{
  "d_mlp": 1024,
  "activation": "gelu",
  "init_std_up": 0.0318,
  "beta1": 0.95,
  "final_lr_fraction": 0.05,
  "train_tokens": 346500000
}
MLP neurons of a small language model. Each row is named by its layer, matrix (down: output weights) and neuron, and shows model dimensions 128-255. Each number is 500 + 25 x the weight over its row's rms, rounded and kept within 0 to 999. Numbers have three digits each.
A block is one neuron, or neurons of one layer that tend to fire together. After each block is what it responds to, as a language model described it from the Wikipedia text at the highest values.

L9.down8:485494522501484494484476515434510523487541500515520532479464500506511516518507461456509458525468526477510529539541513461541505500503485547511513457522469513486510499516514493550508498506519462499501488468529467517510499486481509458483503552471517485482498491546525489486464517531471498497511550523475499517519503471497498498493506538504501528525511447504488506481507561476486496527489
L9.down106:500491509528492485463500452489495539527516501524481514511494490522506505504493520535476515549543532513508491524513534524526515500527465481504504517453389498517496510504485469526513537485498541480528482469465501490489497488484492498499500502444493520489491508525529543494507490481475500545485508501524506492504531475505547475545487527481500455504472533481443517484508475491449504449494
L9.down119:526492487505509475441485481509498508528502502521442495502504536476513515482517540562491549505520503499517456464475482467534458540529501510518507506466512476556499564480475488489491511504503545477504525568479505491485471504478539501464495509436491517509477478491544535489504496527515492484504502491515498493485510519471516466481486527493496557460483477507520524459470484484463479487465
L9.down122:466523547525521469518467475470471504523437549493477535459546521502510544509502519557523492551475488522525477457518502489456528478474511498490500471468486508507458484488466492464492521508474492507538485483540497498456507470483476490464499519494533473481454484533502497528494506513518499473510506491473490458521484458520505495529491480527496501468473496494476451514488516516490469491505
L9.down130:515454489509529501478488543520545505519536518529481498516489474470516454482513497473500536495503526508480464482492504456511520470505535536528515531518503485461504501526501497479493498503510513423485498510506498525502478509511474510503531492481520532482514496530486495497518470487485497512527488538487491494542484508502462500534504464503496521516489519499503535505454526505512495488453
L9.down326:461436519480473548484487491518499492528504508498510490502491449515453457485530481486514530529557500518463512483452533541543502505520524540506499515466479482484531471505489484509519492482487526475476518497515486518485506474516484545475500532514493555505520505482528525463505490547509483476490485488509502506507511487494484518545502518494496540495498511489488542501473546482478527484535
L9.down343:521509492523477497516513506522484480491533495495490504502466497515456515505532491499509510529480484519464462510519477557481488516506499527519482487457504490493467475506507486469490485481535464534520464518559500498518461464487481496510526558493539487533533484503519511517492546504459464522515508482500481516481534493444498497492485557509487491464523417484502520501476480487532461500511
L9.down505:474514503510497489539455475517506494470501453481502514496477479510500489529533520493488523468493497486490451506509506541495492456424482496496498523504513531501516515507517497484489502484495516485499514503508509533486505521500509530514459516522484471451515504524447505538500488506480502432465509483488457506470490534499506525479508496555535547511510513500499482517472544518483552515450
L9.down551:504504521464468526486501512486493523470511464459522506513517543535539484524498484533505484454477506504494490508534455500502516489514488528470496418487553521498499464519515509501509466517484460433506488494497518514494491516481463474548511488484508494514489505484495507533505511501519497508530475513513479513524510532450491479475508492503510513535520533557509558464516484512473499509475
L9.down581:496510494481492474489470533512490499501522519486503520511502477455499531471525463519503502516519482471489535474466502506508509464509504474508430489501495523513504524497453497477482493483502527463511543490485489498489520548529530523476496518515507517516502558492521547501511472533482474481541494543508510479506550479527447464523465459494543522542507478489500465494507507523472518500538
L9.down669:507479545508461450477501500511488485443489490508529484547517560497495481488532523526445497498479508468535481496452480491480478503499508521497554475490482497533511507550509515528515485539465477502498506518510490487529480507510512458531510471509511530547470514481515503494472509488511530544475469498477458522522475513509529481491499547454510524471525414541474498513491476518526484485504
L9.down795:485495504509462528494491507510464493450527497444512510517547531532465517490506502486454521487532526543491481492504519507502467489526521528505532491498495499505485483511480514519509514478425512509476479499520532520487483532529475508486495531493486506557477434530511506519521563508445499502525443493504487482514498490539508509528496486499457449509545469539528493464494527488493513497550
L9.down861:499527484506525497503484491438490514487524512467501549519499475482540510481484515512447480461515501510495495424495485450503479471541497517487535519475514498476519523490557510498497493456451511491525515512520439518538514515535503511475521521498516534470498461496527513511533470486503536527490536506521481462527538489473505531477493498500463482526497484532470457489481481464511491543544
L9.down878:471473469499536515523524464487494499501467489456545470492457509526503504512482478545501509502498489455446485497509522483568480469505495481510488516458499511472486493466499521489478487429524453490499440472475496507487538512522462484500485470475482550517507495495520507491511533471503468500496504524502481516534515527488485478521521445465534539522509537499474484469511499525505511517473
L9.down882:519502502511508439508518496458491492502536460476511539500524477531535495522525466499490503531484537469495502492509514505499520470532482529492509482462492477511499499493470473504478463502501487538516496532506506525518493516459497572496476511493517501477534487521544537520508497483450538487518505525502494415540510529499503492486461507484528484501466527488476483466503478462514514522496
L9.down1011:480518531524497493489550506465507476465468518503500475511500542519508486479498513522492472496514459489515492464509513529464528515502503494526496477477434482515512509446500476526424515452474530525508504526514492461459445480483492468504494500480531518469520469506487549493454504470552511458534516482528449445489520524508507518522528537508513453505492535494484468519517465516483502528501
Description: Table pipe separators closing the last cell of a row, usually after a number (e.g. "| 0 |", "2.56% |"), plus commas between items in prose lists.

L9.down50:497515522480546490530511479489516518506515520506529449455510477501475505491543485496551499516495470454458498495567486493460494504488520463481466548482534510454499530501569512523470537494514477473541457509492504473487563490514428550551526478481483537468496492483480502497511476494497489471477484532475485519510472462501516528506507503514553494475459518504487506557505518477468512466523
L9.down51:482481490480492528527519482515477522516481488459530474471511467530527537447546490524481526494461492486511516510507467531506529498453453490479488503486469501480507510479517473527482511455525551509495495491535518505500513478451554480534496484470510506485534474545484449485523483564460469510544520434494502500503558476518537452514544496487507496499495504512481484519498496461476522514490
L9.down115:463526485485551526460503454486508559490462503539489489510467501479519486489538533467443541553540500558483479529523463513516508474542474509505473496509560477486485514490490475516483480489468473498501517537507496490471509520523507519526495490481478491495541540509516528474478495497485501518526562484520592452467484505467470502504508504517465504509480518452475538502454511465476496530447
L9.down127:518509453487489429474516489555505479478515504533508488480514484509491496459488524501460491520480487478485512506466536458458484507456494509525474544462496479495494523512522529471533527467524485458480475462478480520496495487524508486499497483495453508482537515497524496521464525491502455481530482500474518478493568521540506523475571464491520534517465533452523491471475483506508521515465
L9.down242:481528489497504508495522460504521459456514467493491569534500481499449505547496513501489492489483515494491542537521525503501516524496510504504507470462548486489457473482506495512514534565513520503505512487533502503486524470529461472485512519513484523475472435458486543514497493495514529505499495486493564486500464494457477512542471458502515491501475486533481482479477518478521513526542
L9.down342:519527442499489460473512504497505480506510491524552489485500496524500482522510499472520498488488497486472479528464480475489481483470515441497492471483450490477510489492495500490465478530524466569512502516486488470500499547466524476447513479525524528484457531501484509519527483500466491563470520464492506458492509475471474528529495524504481512504500481522465518471521514488465509485501
L9.down521:521534523537459537465539468459473463521512549486477510463517495490475451508533520496447460531487496509512525503471515505521476500476501522517518522500506488554514512481519497498503485502490537517496564465489516509447457495524472503491496494527464505461436497493486490455493495461488470505456497515514474529520496484471546522512494435477470507506558496461487535536477510500517491485552
L9.down575:464486497492489527530493482521503521521476510509534468539488482507483538539514487485493491508530567478508517517512503505503491483485442501471496478516481506480509521504519545488467481451468488560497499522523526498501540500504504530491528515479505497517477523525514470490478501488512538520530515500485514525546490479470485502467525523512504526515505443527509470492487502516473473502512
L9.down598:554516517509509517461466482487460531490482466529502474474517491484492521451484458513461492518559484510477537463510515511502527511519478489472478521489476500538479498483505492554452495483455467527507497492476460526494490478507511499511502503520532467544450502481475487487542518500542473471512500541493510480524537522521480506509509513522499499463504529512468498518510487521525564493521
L9.down631:490483458490484464518511481513491517540558503488495488523498514526503501483442492503513518491496475483487495477519524475521474503477492503504521512521502517527519515503455469506540461478466476494454504557496488532507479490495488509517543493527507487509512504510498493496467521499465557505471504536504508559531573486502535446483460504486484507505487480511461507498508492520506501495524
L9.down640:541459514481485489476510502502476471475568512518504486503520514518508523528487514490479494549517473536488467463512488491524524491476476491485520510504514526468486506482517495486482479472498504498485526538496527500519517492480523491541447522498497531516510512524483486481512477534496516479461508544515548494500561508548500537553499485507483463489551483450504537568519472473481484522511
L9.down722:541568510526473431499490519540450539478515512530536474447523527492493489516501484489502495532528472494498488506531510466523476506482519480487533524487493488458530531534523497526519536501478488486526520517496509528502529510501549469518543494524502517481484494511493464488517516491515490427493482495510505474509494514538517491480482457466473506551512462500500502482477460495471450564508
L9.down727:465489489512553500487522485484506509519520475502509481473518481497503478581517485515507519494489494510503508473509488519526477467521532505478447509554528473483484493491478521506503524540468463551529481475498483508509506500513506554498534491503518512529479491545504475472522537495453511503495484506469496470506504505470487488496494510491514561504529447521462506447519459475502491523511
L9.down864:483474495477546503505500482484529512529460500471477505522497533462520512465475509477522513495500539462477491494471505492510496502508509544496497503514447492500535518526504477497478474446538556507523480495520546487498544462497483467462518525501490498520509488521533492506523471496496521431499483513531499477487527526501538503529536515464488460488483544520482490503510483504526557508536
L9.down927:521479478483529512493474494501455580522472517481529479510511509517464516499477504505511506502502491505553491495513485514499526512493457529480549485501496509467489527531545479504470513483512498516474528496502494477507516496558528439491511470498527511475479506484549549503536472538443476536481489513524530477515505450547515470501485509449480513467492479472517472509478498452519523509463
L9.down989:474509468466497446489483504483519466501488453483495508477482510502459509498495546497501490509526471492517523494486533479471508488466492517515509538509515487478463489491470517521558501519511515528512531500525481497495527537537482482500442491468499516538515527493545480492514526536487471448530503501488520513542504454495451505478507477524509525510473517519493510489465521499467442490497
Description: The article "an", often fused with a preceding word (of an, in an, -ing an), plus stray subword pieces such as An in Anantrai, her in heritage, and she in shell.

L7.down514:487507497482560482474506491508433520547517489532511511465509504496490491467469508480460491488508461527473489481528469466497521472499506511536478512443496494528515475482536514474481521480491491488460521508527518471512510490466530510517519528515487519485494521506527545509509516496496499500485520517422479500478512510483510489502542475506529487488497496499544514548510507488454500561474
Description: Mid-word subword pieces (or, ou, ow, ank) inside longer words, plus the article an before a vowel word, as in object-oriented, acknowledged, an undergraduate.

L7.down435:486489487543521444468534494485538503482538499534522490502526494493507527501478512504507498498508481492505481541481458539541510489493492521463534509505484501487474533488502518530503522459486506468553469535508491516490445497508490534508509472460511509534506507457501491497488506496498486487478494544527523502476501482450474469533500516526488504514563492494508535491548518537526509519503
Description: Punctuation or conjunctions (period, comma, and, or, as) ending a clause, often fused with the last word piece, as in "man|or.", "Khuras|an.", "War and".

L11.down363:483482483488527512519525489511517489485495524533494467504491505481511470499504510518461500504486503492484544475525505498499491550553532504487522519493570512461524502519469528496518517499495492494494507545471489455523491451513466470463509501515497468490550505479496479508480521551449533461503544517500516486484497505491509487489522481512505497473515501529484506509451526507489466508530
L11.down368:496526494505535494496509504486488480492494503505432485460500475475474460488526532537518492559476502449472518473485519487490504482507521471463526461448498485506477536530494467499496491515493484533530487496543545522498556508502506498483496535460502486526449549503508510484500552529521520479531459519480522520501442472529488536494515536441514503468494438525514519495504527505496474476508
L11.down711:479525522492531482519483499502488489460476523535474513500500485485486495485492491550486504531516493464517478484457526469483453519549478492504515535512447486539500546521498462510498479519472498500496536540521528516502543530516485500478510553456471513532480534471514513495484527518513519511520467508509512484489489497509491486479531520473496537490505434535519506458488449477523521502467
L11.down820:473469472526482493492564479552509519471499495471470498481533536529542513515507488449536479486492473520501492481473508495489480475477505540500526533486463492458508502527455510505480498471494530517517516514521490461488479489483527502507520471489480485512511534493492460509492487452500503524486501455475483526505470525525507507516458531552530490498492491527528457480531478555499517520507
Description: Commas, table pipes, dashes and "of" placed just before a person's name, as in lists, election tables (Conservative | Daniel Hill) and "two sons, Lawrence".